Weights of a small GPT-style language model, trained from scratch on English Wikipedia: tied embeddings, 8677 steps.
MLP neurons of a small language model. Each row is named by its layer, matrix (down: output weights) and neuron, and shows model dimensions 16-143. Each number is 200 + 40 x the weight over its row's rms, rounded and kept within 0 to 999. A neuron's up and down rows have the sign that makes its largest values positive.
After each neuron's rows, "fires before" lists the tokens most often just after its 100 highest values on Wikipedia text that the model never trained on. A number after a token or word is its count.

L6.down252,238,173,244,252,208,184,284,221,187,202,174,119,230,176,176,178,158,180,178,205,168,169,168,244,178,265,262,236,168,229,205,141,175,223,253,305,200,134,233,223,168,162,142,135,203,246,188,207,215,200,134,129,196,112,230,224,222,216,209,206,295,227,189,135,235,193,259,205,192,167,158,158,218,168,114,119,212,125,254,238,260,156,209,161,206,203,215,214,242,210,239,179,219,225,216,171,168,242,206,216,174,145,232,171,153,225,174,206,249,195,230,215,189,211,286,185,248,216,159,238,120,247,192,135,131,263,195,248
fires before: "ed" 17, "le" 15, "ing" 10, "s" 8, "er" 6, "y" 6

L2.down161,163,200,246,271,202,245,260,176,127,181,219,144,154,149,237,150,242,189,194,193,247,198,228,277,191,190,245,172,175,179,203,169,177,256,128,196,238,198,189,233,244,194,234,220,174,173,209,212,222,171,218,196,222,248,199,210,204,222,185,154,147,115,172,161,246,162,165,236,168,250,228,202,218,233,273,251,184,237,161,182,237,136,160,176,208,256,152,241,203,235,186,112,97,175,207,163,231,164,181,178,182,199,142,226,284,268,111,270,239,217,264,191,162,166,195,266,204,89,182,145,188,223,201,174,213,194,276,227
fires before: "," 22, "." 11, "\n" 9, "n" 7, " and" 5, ")" 5

L8.down282,193,214,129,221,208,172,223,212,239,177,228,146,225,179,193,212,138,181,214,227,246,217,301,248,198,208,175,194,254,203,185,196,230,262,196,173,235,195,182,212,201,246,98,154,165,158,136,170,239,191,179,187,190,152,211,213,177,279,249,166,221,184,220,238,236,188,171,189,162,226,224,145,200,193,245,181,130,161,223,188,237,193,171,243,184,208,94,226,193,243,251,178,142,198,224,222,200,184,242,160,155,198,106,182,282,240,192,224,340,192,200,161,228,221,238,236,198,177,274,236,200,241,199,167,213,173,244,227
fires before: "\n" 31, " The" 17, "-" 4, " F" 4, " She" 4, " In" 4

L9.down74,177,199,226,147,250,192,206,160,219,155,188,201,208,158,238,238,121,216,169,292,210,161,174,186,206,231,212,258,208,207,159,222,193,232,186,178,238,207,235,180,218,236,210,164,149,145,267,188,201,177,253,188,261,274,249,241,240,179,175,202,221,209,215,128,236,171,220,154,273,219,241,169,198,216,126,163,274,141,237,304,147,171,195,202,241,172,181,232,210,182,196,140,127,179,185,224,154,200,271,233,150,141,231,257,148,210,283,233,274,161,187,168,218,227,199,210,124,146,241,193,199,213,139,217,251,207,207,116
fires before: "," 33, "." 30, " and" 4

L9.down142,144,179,96,200,207,198,242,223,223,211,241,236,200,206,252,198,161,205,173,230,224,199,265,261,127,267,202,250,232,189,167,245,180,227,147,264,266,234,215,206,179,182,142,184,148,211,196,203,187,205,186,208,210,211,257,245,212,149,168,206,207,264,132,182,250,216,154,156,187,256,228,198,224,204,200,198,139,184,211,219,216,192,124,238,136,193,154,222,219,235,225,208,228,182,210,244,199,208,206,176,100,221,152,251,266,178,163,204,240,249,279,110,251,234,283,209,239,167,215,216,204,237,162,196,201,138,246,169
fires before: "\n" 31, " The" 13, " Al" 4, " She" 4

L9.down77,175,199,204,230,197,219,138,266,173,191,192,187,161,171,175,200,171,174,219,190,224,240,199,239,127,166,155,229,98,255,125,190,196,198,147,236,183,196,110,237,244,231,175,159,250,242,223,242,251,176,262,234,187,232,257,229,272,210,276,159,183,261,165,162,140,146,182,193,222,216,276,215,245,132,268,165,184,218,186,229,132,269,211,204,112,177,175,193,133,193,245,177,242,198,198,238,194,229,153,254,269,238,151,186,204,148,184,282,229,201,222,164,151,226,175,184,182,229,101,217,216,217,226,221,195,244,216,163
fires before: "d" 35, "s" 22, "ion" 6, "ant" 6, "ct" 5, "ment" 4

L9.down265,171,150,210,246,187,251,253,175,144,253,179,130,124,162,186,256,180,182,230,227,220,219,201,253,173,186,143,175,196,233,196,143,192,142,199,201,192,203,153,215,209,192,277,200,211,227,225,212,170,167,206,263,245,190,197,203,166,250,224,201,240,224,272,225,177,241,108,219,206,258,239,142,179,202,219,237,193,159,230,179,179,193,162,235,191,222,141,177,234,192,294,147,170,262,250,247,194,232,233,179,148,225,228,259,207,247,201,212,266,227,226,86,281,140,282,189,133,143,207,217,191,248,219,198,180,235,189,128
fires before: "-" 31, "===" 20, "\n" 10, "==" 6, "|" 5

L7.down125,108,193,211,254,197,136,225,219,199,167,163,221,147,160,212,198,247,165,207,247,278,160,273,212,118,166,236,237,112,156,210,142,242,201,242,177,193,213,147,272,125,226,180,183,139,238,145,235,201,124,219,243,173,243,211,217,173,235,235,171,226,221,174,239,185,167,218,188,157,157,199,177,176,231,202,183,126,180,157,159,166,203,202,232,223,228,207,233,207,236,244,195,182,270,143,225,203,252,245,207,157,230,116,192,140,228,205,211,312,293,185,210,220,168,192,196,196,215,144,236,238,281,212,159,181,178,204,168
fires before: "s" 23, "e" 19, "ial" 4, "ip" 4, " a" 4

L2.down219,220,230,284,237,240,185,196,256,206,190,205,206,249,170,240,191,177,206,182,176,158,198,266,252,251,211,235,235,130,237,234,169,180,255,169,200,206,288,200,241,174,182,220,201,290,227,203,191,138,222,240,194,154,211,211,203,149,258,139,210,220,201,214,187,83,149,208,196,204,233,165,232,156,226,135,290,186,181,178,98,169,238,188,161,215,209,191,190,206,113,175,159,231,197,214,196,256,173,158,185,143,231,194,247,235,230,126,149,146,222,185,238,234,202,155,158,240,140,155,208,238,211,239,176,181,229,190,212
fires before: "," 29, "." 11, " |" 9, ":" 7, "–20" 7, " and" 5

L4.down33,170,169,244,242,176,163,146,228,181,238,190,190,193,264,239,210,260,205,205,202,200,167,279,165,215,232,165,232,147,250,163,290,143,205,156,191,163,233,191,172,99,185,274,175,234,237,182,168,143,249,242,190,86,339,228,218,175,187,139,259,155,164,136,263,193,116,130,162,142,205,207,213,271,166,269,134,252,265,226,154,202,227,133,227,221,170,199,238,146,194,231,182,229,181,208,201,163,212,247,183,190,213,210,172,192,272,139,222,125,168,230,194,198,219,207,223,202,155,189,250,170,156,158,196,215,196,209,153
fires before: " as" 35, " for" 7, "ation" 5, " " 5, "ly" 4

L8.down163,229,203,223,229,208,187,299,217,187,166,150,189,210,180,267,215,248,159,208,184,161,256,215,188,155,207,242,210,299,210,206,182,221,200,143,257,259,223,291,263,182,233,207,222,212,247,284,220,148,209,174,129,213,229,220,177,199,225,225,237,211,200,231,169,187,244,145,183,179,148,166,177,264,142,188,208,166,201,144,212,188,145,216,193,246,208,152,155,221,237,159,156,178,240,129,263,179,185,195,223,233,280,151,230,260,240,184,256,237,143,173,212,166,220,220,169,189,179,201,130,229,210,219,91,170,136,96,244
fires before: "t" 17, "id" 15, "ed" 14, "n" 6, "b" 5, "tion" 4

L11.down308,218,206,249,171,189,145,268,165,184,208,220,135,241,198,140,197,145,246,257,177,225,217,221,239,239,180,194,216,215,192,150,215,251,165,222,216,244,248,204,196,52,239,238,226,131,210,198,248,195,215,189,199,111,193,146,199,249,200,107,224,204,199,251,234,287,205,150,188,177,228,124,156,188,241,196,288,196,168,235,268,187,217,143,139,172,204,153,218,255,233,235,180,230,178,162,216,236,168,255,194,208,217,265,195,218,199,262,195,237,168,201,283,166,192,224,182,274,227,184,201,209,298,127,209,241,242,170,186
fires before: "S" 30, "00" 15, "g" 7, "." 5, "l" 4, "K" 4

L8.down85,164,156,195,192,209,219,284,188,135,213,152,227,192,224,175,223,215,219,210,204,200,222,164,195,190,210,176,176,142,186,216,183,207,150,208,212,185,195,141,285,217,183,156,254,225,85,142,219,244,167,190,180,170,108,280,232,250,117,249,248,224,157,230,126,135,221,222,258,229,180,138,248,237,241,216,173,201,174,114,178,196,178,214,237,221,176,246,194,298,247,207,203,233,179,200,213,172,193,151,250,274,228,133,179,197,182,195,232,251,131,224,211,187,227,194,154,113,245,195,221,217,173,268,167,170,237,213,154
fires before: "N" 23, "″" 21, "°" 13, "re" 7, "." 6, "men" 4

L8.down155,209,196,145,137,246,241,150,190,173,218,177,134,202,209,181,228,229,205,232,277,195,148,199,129,143,187,234,194,222,304,256,171,166,205,169,204,236,215,232,185,170,246,244,239,179,202,197,184,169,139,286,237,205,171,226,294,212,176,139,203,234,169,207,236,155,199,239,226,134,254,148,143,244,164,241,190,169,205,134,202,191,164,201,208,213,180,132,197,219,165,188,188,156,221,122,247,161,211,205,257,141,256,179,178,258,247,248,266,186,256,223,234,176,202,214,186,172,227,195,183,211,132,141,304,235,202,255,154
fires before: "y" 17, "ity" 13, "ter" 13, "lin" 8, "i" 6, "il" 5

L2.down69,183,182,204,233,232,210,250,178,249,208,170,127,244,287,205,158,251,255,243,197,239,211,185,198,205,293,183,224,205,248,210,197,252,198,185,214,215,251,128,193,210,209,221,195,190,162,235,220,261,189,216,199,182,198,214,131,185,141,158,194,193,217,182,249,260,147,136,250,224,195,196,199,228,287,279,245,168,233,186,211,217,250,170,218,154,211,192,232,248,219,267,155,86,225,207,246,172,170,202,195,144,236,237,263,241,246,301,290,206,190,235,193,171,219,173,185,158,227,185,222,274,217,235,164,233,206,258,188
fires before: "S" 18, "li" 15, "st" 9, "n" 6, "K" 6, "." 5

L4.down109,181,197,201,238,197,224,199,206,251,203,223,120,216,178,173,205,243,222,147,219,259,206,146,248,137,164,169,111,123,217,202,240,227,243,170,214,121,226,147,249,265,162,227,179,155,139,123,194,216,244,206,190,147,326,209,133,260,178,160,194,129,229,167,131,120,185,203,240,200,200,205,240,208,149,249,181,160,209,185,193,189,208,219,167,177,199,199,225,163,202,202,206,225,197,181,200,174,198,268,143,123,240,281,205,160,140,164,204,277,216,219,252,185,220,205,193,231,209,171,198,253,119,267,205,259,190,214,248
fires before: "s" 35, "lo" 10, " with" 6, "ion" 5, "ra" 5

L11.down180,239,176,116,201,219,239,234,250,215,130,139,214,220,204,188,204,166,160,207,258,222,235,219,151,134,191,197,191,143,233,175,169,149,191,230,295,154,217,185,220,205,235,188,184,271,123,247,106,206,204,250,180,239,179,194,238,224,187,175,262,114,160,228,208,228,197,248,228,169,216,215,207,214,205,122,277,217,207,206,158,251,200,225,242,146,193,184,192,190,236,190,231,203,177,262,163,104,224,158,189,141,139,135,171,174,180,210,150,240,184,240,202,156,158,224,171,185,162,242,67,217,165,116,229,202,247,172,175
fires before: "ed" 14, "ion" 10, "or" 8, "re" 8, "lu" 5, "tion" 5

L7.down97,141,207,182,209,196,152,174,239,192,184,200,226,105,143,230,189,170,228,176,186,217,243,177,188,88,181,188,211,211,234,185,252,121,273,223,189,187,201,257,210,304,186,175,203,231,203,294,229,146,212,223,235,237,188,261,234,174,294,267,210,176,145,157,169,233,101,199,236,195,257,251,241,208,198,279,147,171,166,165,201,224,130,220,185,186,210,159,183,160,130,190,141,180,161,208,198,206,208,211,184,212,212,212,207,161,202,192,197,281,275,254,237,188,198,239,160,219,245,209,126,191,144,226,168,248,185,225,240
fires before: "s" 21, "ed" 19, " |" 7, "ation" 6, "ies" 4

L8.down25,164,161,190,173,203,211,167,190,154,103,203,207,209,119,215,136,181,169,203,156,230,243,180,162,198,181,147,249,292,248,201,170,306,205,126,189,202,186,255,201,293,231,150,196,248,217,211,230,177,183,209,197,190,163,143,178,205,206,187,162,249,220,191,251,225,208,121,188,184,193,216,190,272,158,142,255,217,220,222,160,191,162,201,221,168,216,237,155,162,246,264,128,214,270,182,207,234,126,157,197,286,195,153,209,223,180,141,267,183,135,163,177,262,236,161,225,190,254,233,200,255,192,192,250,207,174,174,213
fires before: "n" 35, "b" 7, "vi" 5, "on" 4, "nd" 4

L6.down243,190,187,218,226,202,213,187,236,279,207,196,205,177,169,231,226,198,300,181,247,171,173,174,191,185,245,162,160,221,181,181,210,146,202,204,223,182,261,186,145,198,245,178,277,169,243,239,235,210,210,258,230,171,279,162,195,252,245,193,271,195,215,137,214,190,153,216,165,203,188,223,217,238,187,265,156,167,217,184,229,233,174,168,219,232,185,214,119,241,207,170,166,242,152,187,138,232,192,268,216,168,143,203,194,223,197,208,195,173,170,298,172,220,115,189,187,138,157,256,161,198,206,134,234,189,212,203,111
fires before: "t" 22, "it" 9, "ign" 8, "op" 7, "age" 5, "ic" 4

L2.down36,172,205,205,141,182,154,180,161,241,237,248,171,178,179,171,169,212,178,191,235,184,181,188,247,226,198,214,155,137,200,168,166,150,182,167,274,170,206,135,187,174,279,239,239,161,157,144,250,244,186,203,274,196,219,202,184,195,196,187,203,116,234,219,187,154,244,307,201,160,269,149,171,196,209,243,144,134,237,158,182,221,250,184,174,168,223,234,180,215,115,185,196,173,188,236,311,214,215,264,244,152,139,133,192,184,268,198,212,190,195,209,200,199,166,128,225,108,256,175,214,196,165,248,238,154,218,171,215
fires before: "s" 20, "i" 14, "y" 11, "ker" 7, "se" 5, "tt" 5

L2.down245,177,216,216,222,163,151,214,285,190,197,165,165,262,194,240,202,209,193,204,170,260,190,312,186,180,192,208,224,204,271,245,213,171,191,142,201,244,221,161,167,153,162,195,200,237,127,192,203,215,149,238,145,227,275,228,154,180,240,179,199,212,276,172,118,197,183,170,173,297,231,111,259,222,180,142,296,243,162,175,146,182,104,219,159,208,217,189,223,210,164,155,163,156,236,223,199,190,141,180,181,157,196,164,271,249,212,205,128,203,167,180,209,175,204,192,233,162,223,169,180,193,224,191,196,196,276,255,208
fires before: "," 20, " |" 20, "." 12, "\n" 6

L9.down192,199,173,110,217,203,267,231,154,187,167,170,188,193,229,107,243,208,177,140,193,204,190,198,203,203,264,282,132,210,225,208,192,175,201,201,133,179,233,155,148,196,130,239,283,238,134,125,224,179,224,155,217,217,276,215,170,148,238,161,218,178,259,224,216,188,210,152,218,154,196,209,212,139,138,163,255,180,143,197,193,144,258,164,211,158,214,261,228,171,270,186,220,212,143,253,239,194,199,221,183,213,190,240,166,232,213,238,165,154,279,266,184,293,246,285,256,186,185,244,161,255,161,202,240,261,177,159,142
fires before: "-" 52, "|" 19, "\n" 14, "=" 4

L7.down175,178,131,238,227,187,202,188,207,172,194,187,155,152,88,149,222,190,182,213,226,256,175,198,170,209,146,195,154,208,209,203,129,241,97,129,190,182,204,197,262,210,145,252,252,158,214,239,175,131,209,205,162,210,260,197,214,186,106,187,197,186,178,208,184,145,259,175,169,190,217,172,142,205,254,245,240,191,244,246,208,146,141,192,220,243,154,163,197,240,245,204,231,162,175,218,249,226,206,234,254,194,223,218,164,232,193,190,192,151,156,189,204,211,288,275,161,269,255,247,244,199,266,235,179,195,143,156,214
fires before: "et" 16, "le" 11, "ance" 9, "east" 7, "an" 5, "os" 5

L11.down251,142,126,155,244,213,218,174,133,156,200,210,195,166,202,191,161,205,217,145,224,224,214,234,178,174,222,171,174,198,253,150,203,106,192,240,217,210,212,185,163,223,282,208,172,142,247,243,323,168,218,180,226,123,160,126,229,203,195,185,169,169,158,252,182,208,176,95,126,210,215,221,177,164,231,228,259,219,141,232,173,215,304,162,165,260,240,235,168,198,162,202,250,207,232,219,182,195,198,197,196,152,150,211,186,198,107,158,166,200,188,199,229,240,202,234,204,240,217,251,165,182,174,130,227,195,184,105,137
fires before: "ment" 27, "ed" 8, "ers" 5, "ic" 5, "t" 5

L8.down7,199,211,220,275,212,210,183,186,189,209,192,134,160,220,149,224,158,228,299,169,239,211,242,210,200,195,230,217,218,163,178,205,202,167,262,242,196,171,155,219,168,222,149,216,297,213,228,187,186,179,199,197,162,246,169,188,131,224,229,212,171,240,205,176,217,193,128,163,191,277,192,173,201,204,242,200,210,190,199,132,191,220,238,162,179,223,173,173,194,188,230,216,172,122,211,196,228,258,258,190,308,221,224,164,243,236,234,260,174,195,250,236,232,187,192,163,232,180,146,249,99,292,223,176,189,163,158,185
fires before: "s" 97

L9.down278,186,243,196,190,121,213,128,121,240,170,269,205,248,158,167,217,237,235,300,227,234,192,290,223,168,208,161,219,172,145,218,220,151,198,188,192,226,162,172,141,186,152,185,191,224,223,185,208,188,205,214,214,202,287,186,220,187,234,224,171,191,211,125,188,145,221,223,228,209,220,249,220,265,264,198,251,268,196,265,236,186,189,167,133,185,196,218,167,175,184,252,202,262,149,301,189,147,227,224,215,174,269,247,246,251,234,188,210,229,202,168,67,188,191,181,222,149,148,206,191,184,192,226,225,155,147,260,165
fires before: "\n" 25, " The" 13, " He" 7, " She" 5, " In" 4, "==" 4

L11.down229,219,147,182,228,180,207,268,141,257,190,219,233,255,155,207,212,219,227,175,201,258,242,232,242,230,250,249,155,199,182,215,249,203,281,182,265,254,151,103,186,187,135,164,138,245,135,224,222,213,150,275,158,211,185,178,159,242,246,185,240,148,230,203,201,230,166,244,228,209,171,121,226,209,231,201,161,258,180,185,174,142,227,217,203,187,177,173,157,155,244,177,201,119,152,286,238,133,235,222,235,203,182,173,194,220,304,242,135,156,239,241,142,185,327,180,175,207,244,163,183,181,192,162,180,223,174,234,145
fires before: "." 24, "," 22, ";" 8, " and" 5

L7.down159,184,188,175,177,264,200,196,220,230,270,108,180,165,172,237,199,224,254,214,151,167,213,180,192,252,214,265,178,217,240,192,264,159,158,212,208,246,201,294,216,214,194,255,210,202,195,148,217,133,258,206,241,180,170,170,284,143,255,170,288,196,149,221,194,219,241,113,214,151,324,125,201,220,211,165,255,153,200,160,178,255,172,193,149,216,233,205,175,232,173,195,231,182,236,144,223,245,230,204,207,145,228,208,199,236,146,156,279,190,254,192,230,207,154,235,157,244,131,235,234,293,182,169,228,162,165,193,144
fires before: "ed" 15, "et" 12, "al" 10, "ing" 7, "---|---|---|---|" 5, "er" 5

L8.down198,216,212,299,197,176,167,220,263,172,235,201,171,96,213,180,139,225,210,247,204,205,207,238,214,187,152,227,187,174,264,217,208,35,179,203,150,171,213,219,217,246,215,243,180,254,159,203,192,164,156,136,195,206,205,234,183,217,228,238,174,186,228,187,156,219,259,183,173,280,291,248,158,232,188,211,220,265,180,225,201,233,109,196,203,238,209,237,179,146,269,232,203,182,188,157,152,235,158,243,165,76,254,183,211,244,172,247,206,183,185,252,181,209,203,199,121,160,207,223,169,195,224,134,183,207,242,201,178
fires before: "ed" 34, "ing" 9, "s" 9, "ative" 6, "t" 6

L4.down268,163,205,152,112,201,179,186,254,197,227,178,177,269,159,184,130,150,215,239,225,276,244,160,176,244,255,214,220,249,215,93,233,246,243,226,126,276,154,213,258,140,204,211,200,110,151,145,158,214,204,195,206,147,181,269,218,202,114,135,176,200,211,184,207,171,257,211,192,169,291,251,256,173,211,208,215,176,239,242,254,152,230,183,201,135,139,196,151,127,170,210,288,190,195,239,135,213,232,212,228,194,250,196,221,153,208,182,165,214,183,143,200,230,226,196,248,183,179,205,239,259,199,127,257,197,215,107,182
fires before: "\n" 56, "." 7, "," 6, "---|---|---|---|" 4

L4.down301,176,199,184,182,176,248,203,257,179,216,229,189,192,237,144,126,225,199,235,150,213,228,199,186,179,190,269,215,190,178,170,201,184,167,188,158,106,152,248,323,196,260,168,217,234,208,148,197,215,199,212,233,175,169,229,250,161,167,149,212,197,168,176,155,233,240,194,147,239,241,158,132,226,279,210,214,209,184,236,215,269,159,177,129,164,252,190,136,182,131,175,200,211,224,200,202,184,162,125,175,250,200,205,164,259,227,188,158,231,240,134,254,214,167,300,218,186,248,130,201,140,188,243,181,192,145,212,190
fires before: "s" 57, "," 12, "\n" 12

L4.down4,180,185,155,196,255,177,233,269,255,294,193,254,168,172,189,269,237,202,202,149,255,251,156,229,224,191,155,182,153,182,221,223,115,199,168,187,251,173,206,169,202,164,145,139,160,170,174,209,198,182,212,201,197,279,179,194,214,193,147,281,178,237,172,188,173,174,143,219,279,168,122,141,171,198,195,289,283,204,206,227,218,187,194,131,155,238,240,245,183,144,229,188,280,254,198,259,83,222,220,217,228,225,259,169,177,125,236,216,182,215,181,199,254,233,212,224,149,202,135,178,213,241,294,176,193,165,180,185
fires before: "s" 35, "t" 12, "\n" 11, "," 11, "A" 4

L9.down23,188,263,129,170,270,207,195,245,243,116,179,173,198,173,190,147,183,178,160,178,213,183,168,213,203,256,181,187,245,153,263,197,131,218,187,126,237,166,266,249,186,228,221,263,202,164,212,186,187,224,250,203,242,207,239,182,307,171,163,191,118,135,198,226,184,170,277,250,195,217,207,140,152,210,126,144,225,243,154,194,223,197,206,205,151,202,242,312,176,172,197,200,214,237,146,268,192,153,197,246,215,163,239,208,172,211,259,197,170,223,145,226,248,175,202,258,118,223,205,250,116,204,171,205,266,249,249,225
fires before: "," 53, " October" 9, " June" 5, " September" 5, " April" 4

L9.down210,201,256,83,255,226,162,140,268,244,123,228,211,230,208,203,271,184,250,216,209,183,222,153,173,209,198,134,228,241,207,197,162,204,152,216,248,176,242,192,212,184,242,235,198,171,243,170,203,156,192,165,231,197,238,268,180,158,203,256,254,204,219,247,218,258,219,143,241,199,200,200,211,158,208,213,185,299,166,268,273,135,250,156,127,206,166,219,173,191,180,182,175,167,130,201,181,174,203,218,214,232,186,231,130,275,143,211,177,203,184,178,201,187,219,175,211,125,263,219,134,162,226,217,232,128,180,199,199
fires before: "st" 15, "o" 13, "er" 8, "um" 6, "ad" 5, "y" 5

L2.down34,267,129,129,230,216,192,186,219,187,252,217,255,206,213,160,145,217,224,202,134,197,206,186,175,111,270,197,283,136,199,267,254,209,130,179,206,209,244,185,212,157,210,276,169,210,232,230,227,196,162,159,216,212,183,237,191,260,218,161,198,126,182,242,175,274,255,171,319,187,232,196,245,146,179,128,205,218,129,203,213,149,237,198,127,314,160,245,230,206,187,276,164,230,198,193,231,202,177,237,199,185,206,178,264,170,256,208,205,190,217,242,198,189,222,226,166,281,132,181,139,158,276,232,211,167,196,268,159
fires before: " States" 25, " York" 21, " Me" 10, " J" 6, " |" 6, " South" 5

L6.down105,197,138,204,214,264,114,219,222,231,163,138,207,204,201,215,179,180,198,162,166,199,133,141,157,164,215,235,187,153,177,202,170,255,183,106,230,216,203,161,242,123,141,79,281,178,169,104,173,151,205,184,166,189,157,196,240,185,205,201,278,157,173,207,231,254,212,225,139,152,214,182,163,196,166,211,184,147,177,257,201,261,205,222,206,157,181,192,205,241,168,172,187,216,156,255,293,174,148,232,228,187,144,234,248,262,201,186,210,231,225,237,224,218,251,240,213,204,138,235,181,235,223,291,163,224,201,250,211
fires before: "-" 59, "\n" 20

L7.down96,168,175,193,234,216,150,187,167,241,194,154,200,182,262,157,146,203,238,197,167,186,191,218,106,169,194,240,278,215,134,195,182,283,229,249,255,189,275,195,227,160,162,157,200,203,161,138,171,168,231,225,113,219,191,266,188,210,166,163,228,204,170,177,242,200,195,178,232,181,204,188,218,254,204,224,203,243,196,254,137,214,186,181,149,270,245,130,261,213,223,221,246,222,153,213,203,217,194,219,146,182,199,204,209,187,287,158,142,201,194,137,216,101,207,155,248,207,154,222,205,173,321,237,144,233,245,226,160
fires before: " York" 24, " Me" 10, " J" 7, "s" 7, " South" 5, "ant" 5

L11.down110,127,37,212,213,332,167,225,193,250,301,240,158,197,232,199,151,194,165,226,221,193,192,217,258,223,200,151,185,164,195,223,148,236,242,170,196,192,218,201,198,188,153,257,226,142,238,204,207,175,183,247,198,181,156,148,267,182,176,184,225,143,136,206,211,227,192,185,204,214,220,191,262,211,160,123,179,149,198,213,202,104,200,232,237,214,166,176,192,159,289,211,157,195,258,267,132,217,177,285,251,221,204,197,250,203,203,212,180,160,195,206,260,146,177,178,198,174,208,216,227,153,218,225,192,235,157,212,187
fires before: "-" 82, " " 8, "\n" 8

L8.down128,187,173,216,229,242,187,178,229,203,211,183,179,221,211,232,209,192,157,185,217,231,213,222,217,131,170,188,212,226,240,194,169,194,201,176,227,246,180,218,148,198,209,189,219,225,216,283,179,189,187,189,164,221,103,215,239,174,191,221,142,260,174,177,177,208,228,179,321,217,239,232,138,216,176,208,190,189,201,238,300,146,206,226,226,149,173,269,176,221,215,219,254,139,181,199,165,202,275,221,193,177,231,279,217,286,95,284,190,158,234,174,251,227,236,194,175,216,239,179,173,242,188,238,257,151,159,157,164
fires before: "on" 16, "re" 14, "ough" 12, "or" 9, "er" 8, "o" 4

L8.down202,234,250,229,229,90,161,172,202,264,205,180,237,178,203,127,246,200,212,219,159,217,225,230,132,217,165,177,183,149,165,212,174,155,166,246,155,218,167,180,233,155,180,234,241,165,248,196,268,159,98,168,239,190,193,176,196,182,195,205,172,212,167,199,236,240,166,243,142,149,253,97,236,177,183,248,165,214,148,178,183,170,169,205,142,289,188,103,164,147,258,214,177,252,151,141,241,186,230,198,151,195,93,230,181,154,201,216,212,195,322,235,203,217,155,182,197,248,188,154,181,240,209,220,235,206,238,179,198
fires before: "ip" 21, "as" 14, "t" 6, "vi" 5, "s" 4, "ations" 4

L6.down52,155,197,179,146,204,213,147,223,220,187,114,252,207,200,230,201,213,228,199,147,197,172,216,163,203,142,159,242,183,201,191,237,252,141,196,188,214,184,186,158,169,244,272,185,153,178,236,173,193,158,182,216,224,252,193,176,135,218,166,220,170,240,166,211,173,235,137,203,152,287,181,223,95,158,195,180,239,141,207,205,183,192,133,154,223,197,153,213,163,195,173,229,140,152,192,219,159,200,237,134,197,203,181,205,176,248,163,217,156,259,193,176,220,242,204,236,139,174,195,217,171,192,76,156,159,249,103,227
fires before: "s" 27, " of" 12, " in" 7, "ic" 7, "." 4

L7.down127,253,175,183,178,190,208,143,230,121,176,191,166,212,160,204,219,244,277,250,188,265,289,265,194,198,222,162,267,232,161,294,175,237,258,198,263,219,136,146,191,193,169,292,218,232,108,178,230,199,229,192,192,155,267,132,189,210,137,279,217,178,170,172,214,238,207,198,252,176,200,193,229,153,233,246,227,204,171,204,182,256,206,185,200,197,214,201,193,139,111,137,269,175,288,184,171,240,161,143,223,154,203,224,170,211,251,231,167,162,150,191,210,200,167,234,213,152,160,190,210,195,133,209,194,249,219,215,179
fires before: "ment" 12, "le" 12, "ction" 11, "ic" 6, "ly" 6, "om" 5

L8.down243,147,206,206,209,166,98,156,221,121,161,215,228,182,214,248,216,233,138,156,219,132,132,217,146,176,229,186,181,202,136,189,158,317,145,173,269,181,184,146,193,185,171,158,231,229,202,170,251,149,232,249,161,227,237,200,227,206,223,249,174,180,166,162,228,187,201,226,268,185,186,151,180,180,244,126,243,215,234,279,120,227,157,245,216,252,219,196,185,185,205,177,236,207,175,271,196,225,222,235,195,184,151,214,233,181,204,214,157,237,134,207,179,142,250,142,280,173,257,161,194,137,225,182,169,176,216,278,148
fires before: "," 18, " the" 16, " he" 11, "." 8, " she" 5

L4.down72,174,236,124,255,255,200,285,202,171,138,219,154,148,134,270,238,192,124,222,238,192,223,241,175,236,209,236,112,213,176,242,131,246,199,178,209,103,92,205,184,214,196,180,223,214,272,237,174,248,142,227,183,191,176,212,217,155,211,196,180,233,221,177,154,169,183,213,209,121,222,205,167,215,230,186,180,137,111,181,115,202,236,197,172,198,247,148,139,248,198,183,269,160,198,151,258,233,260,159,206,215,200,191,157,179,195,162,175,159,226,224,288,224,142,239,199,213,219,161,293,189,235,134,259,173,242,217,242
fires before: "s" 84

L11.down228,252,174,196,257,294,234,211,190,178,283,148,233,232,206,225,182,182,204,199,184,156,154,212,244,201,230,248,236,145,125,158,231,168,182,137,146,257,214,189,197,192,171,217,226,201,222,244,181,207,213,181,173,182,192,156,235,269,129,194,199,215,172,226,175,153,194,127,198,136,189,179,139,158,223,223,204,177,201,231,85,155,250,225,173,209,119,216,180,200,142,154,174,193,154,202,211,235,166,196,187,148,217,149,346,220,227,224,253,219,220,166,114,188,177,170,221,219,201,179,154,199,214,219,150,195,152,198,227
fires before: " " 20, " Party" 13, " W" 9, " C" 9, "\n" 7

L8.down303,244,153,215,219,239,159,254,227,59,171,211,211,204,220,81,192,168,224,192,248,192,265,205,130,134,184,203,296,194,193,171,241,170,228,195,243,209,125,264,188,192,162,134,146,201,265,216,247,183,204,158,195,258,238,146,151,164,170,228,170,220,180,177,196,212,205,218,132,229,218,259,267,203,248,224,178,235,222,272,168,247,118,227,211,193,212,194,228,126,157,197,188,173,245,149,138,176,200,239,285,189,207,154,169,175,223,183,206,220,188,197,222,238,236,148,141,267,260,274,203,130,213,190,195,265,150,221,232
fires before: "ed" 22, "ci" 20, "s" 17, "ing" 8, "ies" 7, "im" 7